{"n_layer": 21, "d_mlp": 768, "norm_place": "pre", "tie_embeddings": true, "init_std_qkv": 0.0312, "init_out_by_depth": true, "optimizer": "muon", "beta1": 0.9, "grad_clip": 2.0, "warmup_steps": 200, "batch_tokens": [16384, 32768, 65536, 131072], "dataset": "wikipedia_en"}
MLP neurons of a small language model. Each row is named by its layer, matrix (up: input weights) and neuron, and shows model dimensions 32-127. Each number is 200 + 30 x the weight over its row's rms, rounded and kept within 0 to 999.
After each neuron's rows, "fires in" lists the words (lower case) most often at its 100 highest values on Wikipedia text that the model never trained on.

L10.up24,181,163,178,198,232,134,186,185,197,243,200,146,178,212,162,194,194,149,224,178,170,155,159,161,222,212,210,169,230,202,198,182,193,220,189,208,238,217,186,169,193,207,213,240,192,155,208,166,196,181,196,210,211,163,206,140,199,234,244,185,180,148,175,255,219,205,199,178,212,225,207,234,197,204,164,242,185,131,248,178,168,175,256,230,189,206,225,209,180,184,230,223,148,203,204,216
fires in: "its", "it", "3", "30", "31", "control"

L7.up50,173,194,189,204,163,197,226,235,174,232,211,242,160,166,129,164,207,183,180,202,196,201,195,187,246,155,219,179,153,185,209,199,166,197,196,214,199,207,227,194,150,245,172,204,145,229,189,252,175,197,226,235,217,221,213,211,176,198,160,191,138,165,230,208,161,237,232,192,169,210,255,217,169,269,197,203,202,212,209,165,201,266,258,199,205,196,199,186,206,150,235,171,165,163,179,193
fires in: "to", "could"

L10.up582,184,196,220,157,176,234,158,263,174,163,193,205,215,224,186,221,231,212,228,235,219,231,262,194,167,201,193,233,193,166,176,199,130,270,262,226,183,231,251,209,222,199,209,205,128,230,173,255,213,227,198,220,190,207,188,185,214,186,204,231,182,132,171,221,153,182,254,198,183,108,213,178,180,211,199,193,149,211,221,190,240,204,182,216,163,189,178,191,151,229,216,209,123,210,211,207
fires in: "to", "may", "also", "not"

L12.up585,242,205,253,166,241,185,268,241,194,210,194,190,209,183,178,142,212,155,196,210,213,231,231,159,201,207,133,214,209,185,202,169,194,165,218,212,198,207,189,151,211,135,197,199,215,193,131,204,163,163,229,228,203,201,200,196,208,215,249,201,178,197,213,182,181,161,235,207,195,183,241,223,169,234,179,255,256,185,228,207,205,170,240,178,208,174,193,200,197,264,205,212,178,162,226,219
fires in: "on", "to", "control"

L9.up608,248,224,195,245,233,202,225,191,194,217,249,182,193,161,174,115,243,168,211,202,170,174,214,159,183,180,206,254,207,188,206,196,236,129,219,169,170,199,169,226,181,174,229,171,177,183,186,207,188,144,242,183,178,186,174,183,203,187,212,185,250,207,188,217,273,221,240,178,198,216,196,280,158,197,202,255,213,127,228,231,188,144,230,185,216,184,163,199,214,215,197,167,224,170,176,237
fires in: "for", "to", "under", "launched"

L6.up726,137,198,158,185,191,234,205,248,155,239,177,247,142,148,170,227,154,212,233,274,168,213,236,190,198,208,203,190,176,204,183,224,166,230,175,167,245,252,277,239,192,182,180,231,145,190,213,195,179,231,230,193,205,241,191,175,210,172,209,197,181,155,201,197,149,189,226,214,166,224,207,204,184,157,185,163,190,239,169,182,198,237,226,213,216,215,164,221,237,207,235,231,174,172,149,214
fires in: "to", "would", "wrote"

L12.up485,206,221,232,169,170,211,247,255,164,207,195,228,219,208,211,208,191,161,179,182,205,212,203,146,195,200,245,181,162,214,177,132,181,226,200,240,197,209,130,221,154,164,212,187,219,271,271,230,233,247,166,229,192,162,232,178,169,178,141,202,187,240,241,139,237,232,177,239,164,271,216,207,217,214,246,244,212,197,223,186,247,237,152,188,171,242,198,236,188,169,178,235,186,200,217,228
fires in: "of", "april", "march", "august", "october", "july"

L5.up408,232,203,216,210,179,253,227,229,222,217,260,229,236,166,138,136,220,241,229,186,265,213,151,149,198,198,176,198,154,205,264,150,154,212,184,223,191,204,223,188,225,178,221,217,201,242,188,179,184,193,204,183,202,238,226,244,190,200,185,211,279,191,190,113,200,169,174,168,210,220,217,212,191,191,176,193,215,230,234,203,181,214,265,232,245,214,197,165,176,263,209,164,162,147,263,191
fires in: "to", "january", "n", "march", "june", "aged"

L12.up564,172,252,130,205,164,196,208,194,137,203,200,174,131,144,172,189,147,174,241,201,224,244,217,210,183,228,170,154,199,210,196,203,171,170,169,175,199,222,220,174,164,188,217,210,188,196,188,239,142,176,187,169,176,233,212,215,261,221,199,193,225,195,156,160,213,250,239,203,229,199,184,221,177,194,211,260,262,177,187,131,189,246,184,186,238,228,186,252,207,176,186,197,213,203,217,211
fires in: "during", "before", "to", "being", "began", "of"

L16.up101,178,197,217,183,169,201,166,182,215,222,224,211,205,230,158,218,166,183,242,206,187,210,199,196,214,178,202,162,227,181,186,186,221,188,228,199,126,213,151,214,223,194,211,172,128,233,238,231,242,259,201,180,198,228,204,221,180,211,182,220,188,198,218,221,145,194,178,211,221,222,201,201,240,172,217,159,144,132,204,257,213,204,170,221,175,198,184,177,237,218,224,236,177,230,201,166
fires in: "he", "also", "began", "has", "she"

L13.up362,226,230,183,184,193,223,232,226,180,204,196,152,232,197,195,183,228,173,221,206,178,176,221,177,192,194,102,213,198,204,196,166,260,189,263,227,224,169,202,165,194,201,250,215,216,230,157,213,204,207,236,222,192,219,163,218,205,193,226,281,223,257,163,202,215,232,206,200,159,245,196,252,218,203,195,237,198,188,198,187,132,238,192,216,190,186,210,194,220,275,138,188,177,168,222,182
fires in: "born", "on", "with", "one", "professor"

L7.up310,226,184,151,230,251,193,141,201,198,231,161,202,229,271,222,219,229,183,250,173,199,210,189,126,237,183,230,223,207,230,228,192,191,223,155,226,220,165,214,172,177,180,201,221,173,220,196,191,226,169,236,202,207,210,168,181,208,246,231,211,217,169,241,187,173,201,186,183,191,251,172,118,207,240,229,215,226,182,197,204,231,175,213,237,223,209,190,176,172,242,185,230,151,196,197,216
fires in: "its", "it", "served", "working", "worked"

L12.up369,126,220,203,155,182,277,239,187,144,208,154,200,193,249,158,199,193,220,237,216,196,257,177,202,245,257,198,209,211,121,135,163,169,251,213,217,190,192,248,197,140,189,186,211,166,164,191,219,223,208,240,161,169,206,249,253,230,177,183,203,159,155,173,150,96,147,238,199,181,193,183,219,170,185,186,199,142,161,233,161,245,181,189,203,207,188,194,206,156,199,258,220,167,197,232,224
fires in: "to", "all", "also", "allowed"